Weights of a small transformer language model.
Training: a variant of Muon for these matrices, 10675 steps.
MLP neurons of a small language model. Each row is named by its layer, matrix (up: input weights) and neuron, and shows model dimensions 64-159. Each number is 50 + 10 x the weight over its row's rms, rounded and kept within 0 to 99.
After each neuron's rows, "fires in" lists the words (lower case) most often at its 100 highest values on Wikipedia text that the model never trained on.

L7.up347:60 58 36 59 48 48 59 50 63 39 57 53 57 29 52 63 65 55 48 38 46 30 47 40 64 56 67 47 54 59 66 46 59 44 56 68 51 34 61 50 45 46 48 45 42 41 50 47 46 55 38 53 52 49 58 46 44 54 35 41 38 48 38 54 32 63 44 50 34 63 45 52 47 53 35 53 45 48 54 40 43 53 45 64 65 63 48 51 53 38 52 54 45 65 57 47
fires in: "in", "is", "of"

L2.up489:47 62 37 65 48 52 70 41 44 35 48 40 58 56 46 51 58 35 58 48 59 77 39 50 43 48 65 56 64 70 46 52 37 45 65 40 50 62 50 48 64 69 27 51 44 39 70 31 58 44 56 39 41 53 52 47 47 45 46 47 41 58 41 59 40 53 51 45 41 58 35 36 41 45 40 59 47 38 71 61 38 52 50 32 34 48 39 50 49 42 56 66 65 46 48 52
fires in: "railway", "served", "worked", "headquarters", "rock"

L2.up586:35 66 54 48 39 59 61 38 58 58 36 48 43 46 54 43 37 43 51 59 45 68 36 29 44 45 55 53 50 56 53 35 54 60 32 55 43 53 37 58 43 46 49 42 54 48 39 43 46 61 39 50 39 54 61 48 43 54 44 57 58 42 56 48 62 70 66 43 40 69 43 36 63 59 31 39 38 38 63 28 41 46 77 38 40 58 60 44 49 43 59 54 40 61 62 47
fires in: "january", "february", "october", "june", "december", "july"

L3.up132:45 48 39 41 37 61 46 38 60 41 62 47 60 34 55 39 70 50 47 47 34 44 49 61 61 66 41 50 56 59 50 54 44 40 52 54 49 42 58 52 43 57 82 41 53 42 60 43 40 41 37 40 41 56 48 55 59 39 46 29 59 47 46 56 44 41 48 49 70 57 33 44 58 38 43 59 49 48 67 44 38 62 54 43 51 50 61 49 33 49 46 53 50 55 44 47
fires in: "during", "in", "summer", "following", "win", "beginning"

L4.up359:63 55 38 47 47 58 57 65 66 60 55 50 30 70 44 46 56 47 58 54 36 45 49 47 58 51 48 58 47 46 41 49 29 63 37 55 69 55 56 46 39 52 68 53 56 48 46 45 56 40 46 49 54 48 57 55 45 39 48 51 46 59 55 58 34 56 55 55 49 40 52 41 35 43 69 48 45 61 53 48 33 55 55 58 31 55 24 39 60 47 56 43 40 42 51 55
fires in: "that", "to", "he", "it", "her", "they"

L3.up177:46 55 50 54 59 45 81 39 46 35 47 35 41 57 55 60 53 54 39 39 58 46 49 46 63 42 65 41 46 50 64 50 62 46 57 57 37 63 42 60 52 59 47 45 41 36 60 52 50 40 39 42 28 64 55 46 57 54 49 43 54 41 48 68 56 53 39 43 68 52 44 51 58 24 39 65 49 57 43 48 59 52 49 59 50 45 64 46 37 59 60 43 46 31 34 55
fires in: "to", "and", "or", "would"

L4.up573:56 61 40 64 58 50 66 71 57 44 60 61 39 61 52 61 49 46 41 46 42 45 48 54 39 34 75 50 41 62 58 51 21 47 57 49 49 43 39 44 43 56 77 54 43 24 57 56 46 38 36 69 47 36 49 41 54 29 54 58 73 67 51 59 57 57 45 37 45 48 59 39 41 37 53 45 44 56 44 33 37 54 50 41 58 27 68 49 48 56 69 48 70 50 55 62
fires in: "to", "would", "will"

L5.up538:63 54 44 47 55 58 32 63 47 45 56 46 48 60 39 33 54 47 61 55 60 40 54 59 48 51 60 55 60 49 51 63 58 43 55 65 81 52 38 46 50 58 63 69 46 57 40 37 62 64 44 50 64 42 41 50 34 44 43 37 41 59 53 51 40 56 54 50 40 61 31 44 54 59 46 52 57 52 52 44 38 46 44 68 74 35 45 37 72 44 42 34 53 45 31 61
fires in: "of", "built", "event", "film"

L4.up480:56 63 66 50 35 49 58 58 59 36 53 44 67 59 48 63 48 60 58 34 44 64 48 40 45 47 53 57 54 48 61 31 52 63 35 43 35 45 34 60 54 64 57 56 35 50 50 48 47 42 28 54 47 62 46 46 55 37 47 30 50 62 45 49 59 48 48 44 51 47 54 45 64 43 55 50 53 49 41 53 62 53 46 48 35 46 62 53 52 37 59 59 53 38 35 38
fires in: "the"

L2.up377:41 25 44 53 53 52 48 55 49 40 48 51 61 54 56 48 43 48 56 41 51 71 50 38 59 57 60 57 65 43 69 68 37 45 32 52 44 30 41 42 55 53 45 60 45 54 49 54 28 59 51 49 67 45 40 53 58 58 37 35 36 51 58 59 57 36 42 56 39 72 62 43 47 46 53 57 60 43 66 50 30 53 54 36 49 48 60 43 41 65 36 61 52 44 55 51
fires in: "of"

L2.up233:46 65 24 53 41 62 64 40 53 43 59 52 72 57 50 30 35 65 50 40 43 31 62 55 65 53 55 57 72 51 49 34 25 45 60 43 45 54 62 64 56 46 39 49 50 30 46 28 50 63 72 51 69 41 46 53 59 70 49 66 38 50 48 46 61 57 55 38 32 59 52 37 38 50 57 49 42 49 66 46 42 55 39 32 66 42 54 55 68 52 59 33 60 54 44 32
fires in: "career", "served", "played", "worked", "working", "both"

L5.up332:48 39 44 49 58 52 46 48 53 35 56 53 50 38 70 56 53 46 57 47 59 50 41 57 46 34 69 48 44 48 57 47 41 53 29 40 43 51 36 59 36 60 64 54 44 50 57 42 48 53 30 53 51 49 58 50 62 58 39 52 55 49 41 63 74 59 62 45 48 61 46 49 46 38 55 63 33 52 41 20 49 56 63 48 70 64 70 46 48 53 57 57 59 52 62 51
fires in: "can", "to", "may", "would", "could", "will"

L7.up440:49 49 76 63 46 55 70 46 57 45 58 48 62 59 38 55 60 64 47 61 38 58 36 52 46 46 60 70 54 51 45 54 56 52 50 40 38 44 49 61 39 45 40 39 47 43 55 44 56 35 56 52 53 55 33 61 50 48 50 71 37 54 54 65 38 50 56 40 54 36 59 38 45 61 41 65 43 49 42 49 49 64 37 36 69 37 54 51 46 41 45 45 35 40 51 29
fires in: "a", "its", "an", "both", "formally", "two"

L3.up102:41 42 38 50 42 60 55 67 35 54 48 54 63 40 41 34 48 52 47 62 51 56 36 54 44 53 49 45 43 59 38 55 55 37 52 39 43 38 60 62 46 64 33 45 51 47 34 43 48 31 55 39 46 28 44 59 36 63 68 50 49 60 56 36 53 46 47 61 51 62 49 29 53 44 33 66 64 44 39 41 47 42 57 31 54 63 55 24 49 58 49 54 55 59 54 58
fires in: "most", "both", "between", "few", "many", "various"

L7.up195:66 52 45 53 50 57 63 68 53 50 40 55 54 52 45 43 59 27 32 43 54 42 47 43 47 59 56 43 76 30 32 53 42 52 54 46 46 34 45 41 45 41 44 42 49 58 42 63 34 53 40 29 73 52 53 67 25 55 42 47 61 50 44 48 55 59 40 47 26 52 66 48 47 44 56 70 56 42 58 38 46 55 40 45 52 44 44 56 52 41 61 42 34 51 57 60
fires in: "a", "an", "is"

L5.up575:55 56 56 46 36 58 65 58 44 68 49 56 56 61 50 49 55 69 46 58 65 29 50 46 39 51 72 54 67 47 51 34 29 51 60 45 42 44 63 47 38 40 46 61 65 56 65 54 64 60 62 28 45 33 56 46 49 42 53 46 70 40 39 61 54 47 54 52 43 54 42 53 65 61 48 41 48 67 63 49 48 51 42 47 28 68 43 57 53 57 46 44 55 35 49 54
fires in: "would", "did", "began", "person", "years", "was"

L2.up88:49 63 44 32 61 45 40 46 61 56 52 58 48 54 64 53 36 48 50 41 42 47 50 50 65 35 44 51 44 33 62 46 18 63 40 45 59 62 53 40 53 55 45 37 40 52 52 32 79 41 56 59 42 65 60 50 52 46 56 50 45 53 25 39 38 56 43 42 50 59 41 58 51 34 52 51 47 69 50 49 48 32 57 53 60 50 50 44 38 46 64 57 31 47 40 57
fires in: "the"

L4.up310:38 48 59 67 52 69 47 41 54 38 51 53 57 51 46 39 65 65 47 51 56 42 61 62 46 45 60 61 54 40 54 39 68 67 45 39 45 42 58 68 46 52 48 38 52 74 44 42 43 66 53 31 52 51 37 40 58 40 49 37 49 36 62 38 63 55 42 58 60 42 48 46 37 47 54 64 45 27 52 60 45 60 52 43 51 52 56 30 46 48 44 54 28 49 44 55
fires in: "one", "an", "years", "the", "much", "little"

L2.up86:54 32 64 68 52 51 55 39 69 48 55 56 69 62 46 57 48 39 43 37 45 60 60 52 38 33 38 56 50 47 39 63 52 62 45 57 53 55 54 55 51 41 60 50 62 53 49 63 52 70 61 44 52 47 36 55 53 26 48 50 60 63 54 41 54 54 59 66 61 38 57 46 44 55 36 41 42 57 47 58 48 65 38 55 56 45 43 44 39 46 47 42 47 63 52 46
fires in: "released", "release", "songs", "version", "debut", "name"

L6.up324:45 36 34 44 48 71 54 45 40 61 49 60 54 56 43 64 54 52 43 27 53 66 47 71 45 44 63 52 43 79 48 51 44 57 51 50 29 54 48 72 50 63 50 48 58 55 50 54 40 60 34 35 44 43 51 50 41 60 36 52 48 55 60 51 49 53 46 32 49 38 64 53 48 61 59 42 53 65 53 43 51 55 39 51 53 50 29 57 54 53 64 51 66 43 49 60
fires in: "was", "is", "be", "can", "would"

L3.up72:59 42 38 45 63 64 50 35 46 45 39 61 58 44 71 47 37 34 35 59 51 35 72 59 51 39 46 49 57 48 54 44 58 51 54 56 50 49 39 48 43 62 46 48 44 59 55 46 55 31 58 69 64 45 43 55 48 61 44 47 43 50 45 54 63 43 38 54 51 60 72 62 39 56 60 67 42 41 67 44 53 47 45 14 63 47 61 56 46 59 59 47 55 75 56 52
fires in: "england", "russian", "texas", "scotland", "religious"

L5.up311:60 62 68 62 29 54 31 31 44 47 40 53 50 40 60 61 53 61 43 58 69 44 40 44 41 55 56 50 27 43 60 42 41 55 66 59 47 69 53 63 57 57 41 58 39 46 32 60 55 43 40 64 55 47 46 52 58 42 55 42 34 46 72 44 55 27 51 44 64 67 61 54 47 53 30 48 54 48 39 52 45 39 40 62 47 55 47 58 62 59 64 61 52 54 38 56
fires in: "for", "at", "population"

L7.up230:35 54 47 59 45 67 42 41 46 49 51 56 63 38 48 47 48 59 38 56 63 68 55 65 49 40 40 59 58 37 48 42 48 63 52 58 36 47 56 46 39 56 49 29 56 62 60 56 57 37 57 45 49 64 61 36 46 38 54 42 60 51 40 46 37 56 34 58 42 47 61 50 42 35 52 70 46 23 65 60 61 61 30 48 57 59 38 54 52 53 36 37 30 49 32 29
fires in: "under", "as", "to", "pandemic"

L2.up411:39 47 58 40 40 54 49 38 58 43 32 53 31 60 33 47 66 47 36 54 43 47 56 59 46 39 52 58 58 62 55 56 66 53 52 41 71 52 52 60 46 38 57 44 52 47 26 41 72 50 67 38 67 54 72 69 46 36 42 69 44 45 64 50 35 63 52 53 40 30 40 50 42 38 54 55 44 49 54 48 38 50 51 34 49 50 59 50 45 61 39 68 48 65 53 46
fires in: "place", "line", "release", "age", "time"

L7.up574:31 41 48 61 67 64 58 44 31 49 48 45 50 56 56 62 49 57 62 62 51 51 46 39 59 42 60 46 53 58 49 44 56 54 41 65 53 54 50 44 23 54 59 35 46 53 41 50 37 43 52 53 64 36 69 52 49 45 53 46 40 63 65 45 49 66 51 58 44 28 63 42 34 56 49 54 67 49 49 51 49 70 33 70 55 39 44 45 43 45 56 42 54 52 43 45
fires in: "of", "to", "place"

L2.up190:46 35 63 45 44 60 54 60 47 46 59 41 41 62 41 34 36 56 57 52 58 56 66 51 36 49 52 58 44 53 61 38 49 45 52 36 43 48 69 52 44 38 59 65 36 63 37 57 62 45 32 42 48 55 56 48 59 48 60 59 34 61 51 52 37 40 66 56 67 43 52 50 54 51 46 68 54 27 53 47 44 49 40 41 62 48 42 52 54 60 23 56 52 73 53 67
fires in: "than", "like", "as", "do", "see", "function"

L2.up545:52 54 53 64 47 50 35 39 40 48 55 49 53 53 54 31 31 42 46 42 45 46 49 36 32 63 40 63 47 47 56 52 70 65 16 43 60 49 50 56 36 50 49 44 38 50 42 55 25 39 42 62 63 46 56 56 48 44 55 52 27 43 48 62 26 40 48 51 48 40 55 44 35 59 65 51 45 40 50 51 66 57 27 43 39 38 58 44 52 47 58 69 54 54 48 51
fires in: "first", "mi", "single", "title", "song", "peak"

L4.up343:60 55 28 63 53 38 67 70 55 46 47 53 61 54 44 64 39 34 52 50 46 45 71 48 39 56 50 48 54 43 62 49 51 46 41 35 70 43 44 54 44 62 53 38 53 56 65 46 50 46 64 50 58 44 64 44 53 55 44 56 52 45 54 61 68 75 52 57 69 51 49 41 34 44 63 47 42 53 39 49 41 52 43 46 53 31 51 43 49 36 52 52 77 47 56 35
fires in: "was", "served", "is", "went", "zone", "worked"

L3.up335:43 43 59 53 17 52 27 48 68 58 45 36 46 40 60 43 44 64 73 55 57 39 48 45 51 53 57 63 35 45 30 52 48 33 53 52 29 49 66 61 41 50 59 70 40 70 42 52 55 38 50 77 45 49 50 40 60 35 54 37 44 51 55 48 42 55 41 59 54 40 46 35 59 50 37 58 52 38 65 47 59 47 55 57 36 58 55 41 51 45 58 45 54 60 40 73
fires in: "after", "at", "as", "when", "before"

L2.up221:49 54 54 50 50 70 42 38 52 54 48 63 57 36 69 40 64 38 53 43 65 41 60 55 47 45 40 50 47 31 54 41 50 73 41 63 50 35 36 77 56 35 49 57 58 57 48 59 42 52 48 63 54 39 58 36 48 67 62 66 59 52 46 39 53 48 30 41 39 46 60 31 23 55 46 65 53 36 46 56 51 45 38 21 55 66 43 46 52 42 57 53 46 52 39 35
fires in: "england", "us", "russian", "japanese", "scotland", "uk"

L3.up133:58 65 44 45 47 52 39 47 37 65 60 44 46 58 29 52 55 48 69 61 77 28 49 60 53 47 66 65 51 61 57 63 50 54 59 61 72 52 41 45 35 36 54 51 38 52 58 46 55 37 57 50 42 31 39 47 60 46 37 47 70 33 53 61 40 65 43 47 46 69 56 42 46 55 55 56 50 64 51 49 44 64 49 63 40 53 57 50 40 52 43 52 34 63 55 56
fires in: "began", "was", "did", "see", "were", "can"

L3.up592:53 46 46 41 55 61 48 64 53 55 51 55 35 50 41 57 46 52 36 37 55 25 56 33 49 56 37 48 71 46 67 58 37 50 59 33 73 49 50 36 53 59 54 50 45 50 51 61 65 56 56 57 46 31 46 56 68 60 58 50 48 36 36 51 50 68 56 37 42 53 46 41 71 34 52 39 30 68 43 51 44 54 69 46 44 48 45 65 58 46 51 57 54 54 42 56
fires in: "was", "had", "has"

L2.up227:44 52 39 60 58 55 69 51 49 38 49 46 58 50 39 57 70 48 55 53 40 29 51 38 45 54 45 64 35 48 60 50 52 53 55 54 39 39 37 76 55 60 54 52 55 58 44 33 54 58 42 38 54 34 44 40 47 49 58 40 50 57 59 62 43 45 33 53 60 42 30 30 41 43 50 41 60 52 37 49 49 38 36 42 53 64 52 57 38 35 39 45 62 49 44 43
fires in: "no", "mr", "uprising", "qaboun"

L7.up254:27 48 64 64 54 62 72 57 34 38 45 42 72 58 54 52 57 64 60 37 59 45 39 60 54 56 41 71 60 49 39 55 48 72 50 47 40 56 75 38 37 39 52 45 50 53 65 46 39 49 36 56 54 58 42 60 42 37 43 45 41 46 52 55 64 58 56 49 52 64 47 31 44 40 45 50 58 50 34 40 48 60 45 56 68 44 44 48 61 48 46 31 50 46 58 36
fires in: "for", "his", "her", "an", "ranked"

L5.up67:40 54 52 50 43 46 66 38 39 47 42 59 63 59 37 57 37 40 43 49 66 55 50 53 46 39 44 52 49 42 62 49 56 67 33 57 61 60 65 54 50 53 53 55 57 48 58 44 56 58 58 68 54 55 44 55 46 69 31 37 39 45 56 50 61 33 42 43 60 46 50 41 50 43 42 50 48 54 42 40 28 54 28 54 68 48 49 59 63 37 59 29 45 58 47 47
fires in: "his", "its", "this", "the", "her"

L2.up559:49 28 59 40 56 55 59 61 46 35 50 62 57 62 40 31 57 61 75 45 50 53 43 55 57 70 39 63 31 69 48 45 71 45 76 44 49 38 65 50 39 43 39 51 60 39 61 33 42 65 57 50 61 64 53 61 34 54 40 51 49 53 46 34 62 63 25 44 45 52 47 35 40 44 34 56 54 51 42 79 51 59 44 45 56 48 56 34 37 60 54 40 48 51 51 44
fires in: "more", "best", "most", "few"

L2.up15:57 46 42 51 50 62 58 53 57 68 48 37 48 46 51 43 66 49 55 52 73 31 51 53 54 65 49 56 58 31 47 41 52 48 67 50 54 44 54 44 45 50 50 37 38 53 35 45 62 54 65 68 51 52 32 45 68 49 58 56 41 52 55 42 41 39 26 57 46 46 51 40 53 41 47 65 44 50 48 47 45 35 52 29 57 54 25 49 58 46 45 53 62 52 67 56
fires in: "after", "so", "when", "software", "soon", "once"

L6.up394:44 55 45 53 40 60 57 46 60 43 50 61 63 51 47 58 61 76 51 50 62 46 62 43 56 42 63 57 29 59 47 48 59 40 44 61 40 60 54 51 40 60 49 83 61 56 41 64 51 50 44 35 38 51 43 51 43 43 37 59 45 41 32 43 53 33 53 41 56 48 43 49 67 31 46 50 42 55 47 36 43 42 55 62 57 62 41 62 58 34 47 57 54 47 53 58
fires in: "be", "is", "son", "was", "children"

L2.up407:53 38 53 52 47 53 58 29 53 65 44 43 65 52 49 44 36 60 39 40 44 26 42 54 50 50 69 48 48 36 52 48 73 63 35 57 62 41 47 44 54 51 59 52 57 53 47 67 35 36 52 46 44 54 45 36 21 35 52 53 53 45 40 62 34 60 54 46 55 51 70 59 50 45 48 47 31 54 61 56 44 54 26 58 45 29 38 48 24 61 59 51 56 56 63 43
fires in: "first", "originally", "being"

L4.up89:54 40 38 45 45 56 68 41 59 68 46 52 40 52 39 63 33 47 59 33 52 43 63 47 61 56 57 71 60 43 50 58 42 57 62 58 43 45 39 58 47 68 60 51 48 45 56 53 47 50 58 30 43 52 61 53 63 58 40 44 47 25 26 56 54 55 34 56 59 36 47 38 42 41 51 53 66 49 60 34 57 49 41 55 36 50 33 31 39 55 51 42 40 59 59 52
fires in: "and", "most", "more", "largest", "or", "less"

L2.up504:51 75 59 59 30 69 52 35 61 53 50 41 55 56 39 59 43 52 48 48 73 40 55 47 55 63 73 74 42 40 48 64 29 53 45 56 40 47 47 46 37 62 42 51 38 56 46 60 55 58 55 49 51 55 58 54 48 47 61 41 35 57 40 46 45 41 70 62 44 35 54 42 55 35 39 65 46 78 64 43 46 46 58 36 50 46 34 41 66 46 59 51 48 51 51 65
fires in: "as", "after", "until", "when", "before"

L6.up310:40 57 62 48 57 58 52 51 61 44 63 39 56 46 48 64 75 38 41 46 60 35 64 67 60 37 47 51 60 45 54 40 46 38 52 36 37 51 69 51 42 34 65 57 29 65 46 41 48 40 53 39 50 37 50 40 49 49 78 52 61 61 58 55 22 50 48 67 60 60 54 47 47 50 50 58 52 40 55 51 53 55 56 23 45 29 28 47 49 28 52 32 44 46 63 43
fires in: "by", "as", "the", "under", "out"

L2.up152:31 42 46 30 48 45 43 63 53 65 49 32 50 41 48 63 49 49 46 62 48 51 50 68 48 52 53 49 53 46 40 65 47 50 41 44 54 49 50 50 61 55 64 46 46 59 52 59 55 49 42 49 52 58 43 44 35 62 48 55 65 55 44 52 35 44 62 67 45 34 66 63 49 66 41 33 36 46 69 46 75 43 40 54 43 45 56 43 65 30 50 26 46 53 55 54
fires in: "made", "both", "returned", "awarded", "given"

L4.up141:62 60 49 47 44 68 53 51 48 53 26 52 70 52 59 53 43 47 61 32 44 49 46 42 68 51 63 42 61 33 63 49 45 36 50 41 35 37 29 40 57 47 54 48 74 28 45 48 49 65 49 51 43 51 62 54 50 57 60 47 44 60 54 52 65 52 66 61 30 51 55 68 40 36 67 46 62 60 36 35 45 47 31 44 54 33 44 67 47 62 50 43 65 50 57 62
fires in: "as", "since", "was", "made", "also", "of"

L5.up108:45 63 36 37 59 60 56 48 40 43 36 51 40 43 45 52 46 39 55 37 48 55 51 36 53 47 55 52 36 49 39 48 73 45 54 58 47 57 56 56 56 75 51 67 46 58 70 67 38 46 43 46 59 47 42 42 56 49 43 40 37 63 73 51 57 58 21 56 36 44 62 43 54 63 61 57 43 33 74 45 55 47 56 48 57 35 31 50 55 42 53 56 48 53 33 57
fires in: "to", "and", "states", "the", "w", "yard"

L3.up159:75 27 44 49 22 59 48 59 49 69 44 62 61 54 50 44 38 53 63 57 37 41 66 51 46 29 53 60 53 45 47 47 52 50 64 51 44 55 34 63 50 40 57 52 34 44 46 47 23 45 62 41 54 58 58 40 38 64 57 47 51 53 72 70 36 63 31 40 44 58 54 51 53 54 60 59 44 45 42 48 58 57 37 60 49 56 53 55 42 45 51 47 60 56 31 57
fires in: "from", "by", "density"

L7.up69:55 41 35 44 54 58 59 51 52 42 53 82 49 58 37 52 50 70 44 56 41 42 54 64 57 29 35 48 49 44 62 42 46 51 53 37 46 47 48 59 44 50 49 48 30 44 49 72 53 38 51 59 53 52 32 42 45 60 58 48 44 66 61 43 45 43 63 66 50 62 52 63 56 44 42 48 34 54 50 38 56 52 37 71 65 40 52 53 55 47 51 44 59 63 43 58
fires in: "from", "both"

L2.up270:57 38 47 41 44 58 59 86 53 45 41 60 59 69 41 37 30 49 45 53 63 55 67 56 50 43 51 55 56 50 34 62 35 62 56 48 48 48 47 66 38 49 70 42 46 51 37 36 40 45 42 35 44 48 55 62 44 36 52 62 65 66 58 58 51 64 56 45 39 56 39 58 57 50 46 26 56 46 56 76 64 47 37 43 51 62 49 41 31 57 46 48 47 52 44 56
fires in: "between", "both", "either", "northern", "northwestern", "supreme"

L4.up66:38 64 48 49 52 51 58 67 43 37 38 42 50 53 55 63 58 45 49 34 48 50 55 32 35 30 62 53 44 62 51 54 54 45 44 66 53 38 51 40 32 41 53 68 35 54 56 49 50 66 37 49 38 31 45 64 42 71 45 65 40 60 52 46 35 45 47 54 56 59 49 42 49 56 40 65 61 58 35 37 54 45 47 50 62 38 41 71 58 49 47 51 59 62 63 57
fires in: "to", "on", "in", "via", "offensive", "near"

L3.up334:46 55 53 59 60 59 53 43 70 57 41 42 55 53 54 36 52 61 38 38 48 45 40 45 42 59 57 54 47 50 59 24 59 62 44 44 33 53 44 41 47 58 51 62 45 57 51 50 64 50 37 63 51 47 20 22 62 39 56 37 45 58 50 48 36 50 43 58 79 50 37 39 73 42 46 62 46 37 57 46 61 51 65 41 44 46 47 57 31 33 59 49 41 54 36 61
fires in: "a", "the", "audrey"

L4.up426:65 57 40 68 54 66 53 43 54 52 28 28 54 63 51 49 27 48 72 35 65 42 41 52 53 50 48 41 57 55 57 51 50 51 46 43 53 42 54 49 46 44 31 54 52 40 64 47 63 37 52 51 48 40 47 52 63 64 44 52 36 50 33 48 51 35 45 31 61 63 38 44 68 47 61 70 49 58 55 47 47 70 36 37 50 50 46 44 63 37 44 55 53 46 51 36
fires in: "also", "however", "while", "addition", "once", "though"

L7.up257:60 69 48 46 55 46 34 49 55 57 41 45 52 54 37 64 22 41 49 38 53 49 46 64 46 53 48 43 47 55 56 32 55 43 46 66 33 58 51 68 53 49 65 60 64 44 52 28 63 54 65 47 51 43 51 60 58 45 50 42 55 49 75 53 49 45 51 58 54 66 27 31 44 53 50 40 61 52 44 30 38 39 37 56 42 54 42 49 38 56 60 50 51 23 40 47
fires in: "for", "uprising", "upload"

L2.up478:44 63 63 58 38 51 48 52 34 67 41 37 59 62 54 45 50 49 53 27 28 38 41 50 45 61 52 53 60 55 63 37 53 54 43 54 45 42 55 53 60 50 52 57 47 35 59 55 56 56 52 53 49 35 64 35 50 67 55 71 48 38 64 56 40 51 47 53 47 59 71 34 58 50 56 51 27 54 51 45 40 45 48 48 52 46 60 47 45 53 41 64 53 47 54 44
fires in: "this", "being", "one", "mi", "his", "they"

L5.up184:52 52 48 40 59 67 58 55 47 52 31 44 53 51 55 34 58 54 53 37 44 54 50 66 43 61 81 59 44 46 39 47 47 52 46 63 63 35 38 32 54 48 53 56 61 40 63 38 59 50 47 52 48 70 49 49 34 67 51 45 50 40 34 33 33 56 53 67 70 61 53 51 49 36 66 42 47 36 42 38 37 53 49 75 53 53 38 47 35 46 58 39 62 48 34 61
fires in: "it", "they", "however", "these", "the"

L2.up145:48 55 47 40 40 47 29 49 45 32 42 49 45 44 50 43 39 45 41 46 55 56 58 67 62 44 64 56 56 37 50 56 62 44 58 46 56 53 43 60 42 41 50 57 53 44 51 55 41 71 54 39 60 52 39 40 47 54 51 54 56 33 57 53 41 52 29 35 64 65 50 41 68 34 59 59 48 55 63 55 46 54 46 47 68 43 45 55 58 51 47 74 38 72 64 49
fires in: "utc", "apps", "place", "ft", "mi", "time"

L3.up612:39 54 50 43 22 49 61 30 55 53 54 76 57 37 28 42 62 47 46 46 52 41 62 48 61 41 52 79 47 34 43 52 42 58 47 41 54 29 34 63 62 43 53 46 68 46 52 54 34 41 35 36 51 51 47 42 59 59 44 32 40 66 43 43 47 43 57 50 55 48 43 50 51 48 40 56 46 64 56 61 55 62 27 42 47 51 48 63 48 62 46 57 55 48 53 55
fires in: "be", "more", "defendant", "legend", "amendment"

L4.up530:60 52 48 78 57 50 57 67 42 40 44 38 50 46 56 48 48 46 58 60 47 53 68 47 49 40 55 40 56 41 45 42 62 49 57 52 60 33 51 49 52 40 65 62 52 50 69 64 52 36 55 63 47 40 64 45 55 41 29 56 42 55 50 55 41 54 39 49 51 30 71 42 42 51 64 50 42 48 48 38 49 45 50 56 28 35 59 48 50 42 43 55 25 36 45 59
fires in: "states", "also", "to", "belgium", "currently", "philippines"

L2.up29:52 52 37 36 49 73 40 68 50 51 55 60 40 69 35 54 54 56 52 45 45 53 58 62 40 55 43 50 42 62 54 58 37 39 45 47 50 28 53 52 46 43 56 37 63 44 58 63 63 47 53 33 69 42 48 50 47 47 36 55 49 57 43 58 32 40 58 59 45 62 50 65 41 44 42 41 60 62 44 41 37 51 39 53 42 62 59 55 45 42 41 49 63 53 63 58
fires in: "such", "both", "election", "ref", "either", "results"

L4.up376:47 29 48 58 55 59 71 43 59 46 40 57 63 52 49 39 49 58 51 36 51 43 48 48 41 41 40 45 50 42 52 65 50 52 52 61 51 65 56 33 44 43 63 70 47 40 43 46 50 52 41 55 44 36 56 43 63 53 48 43 51 56 55 58 43 49 45 45 52 55 68 33 36 47 51 61 37 56 41 34 44 39 56 47 54 56 57 60 32 26 57 40 61 41 42 45
fires in: "his", "her", "summer", "its"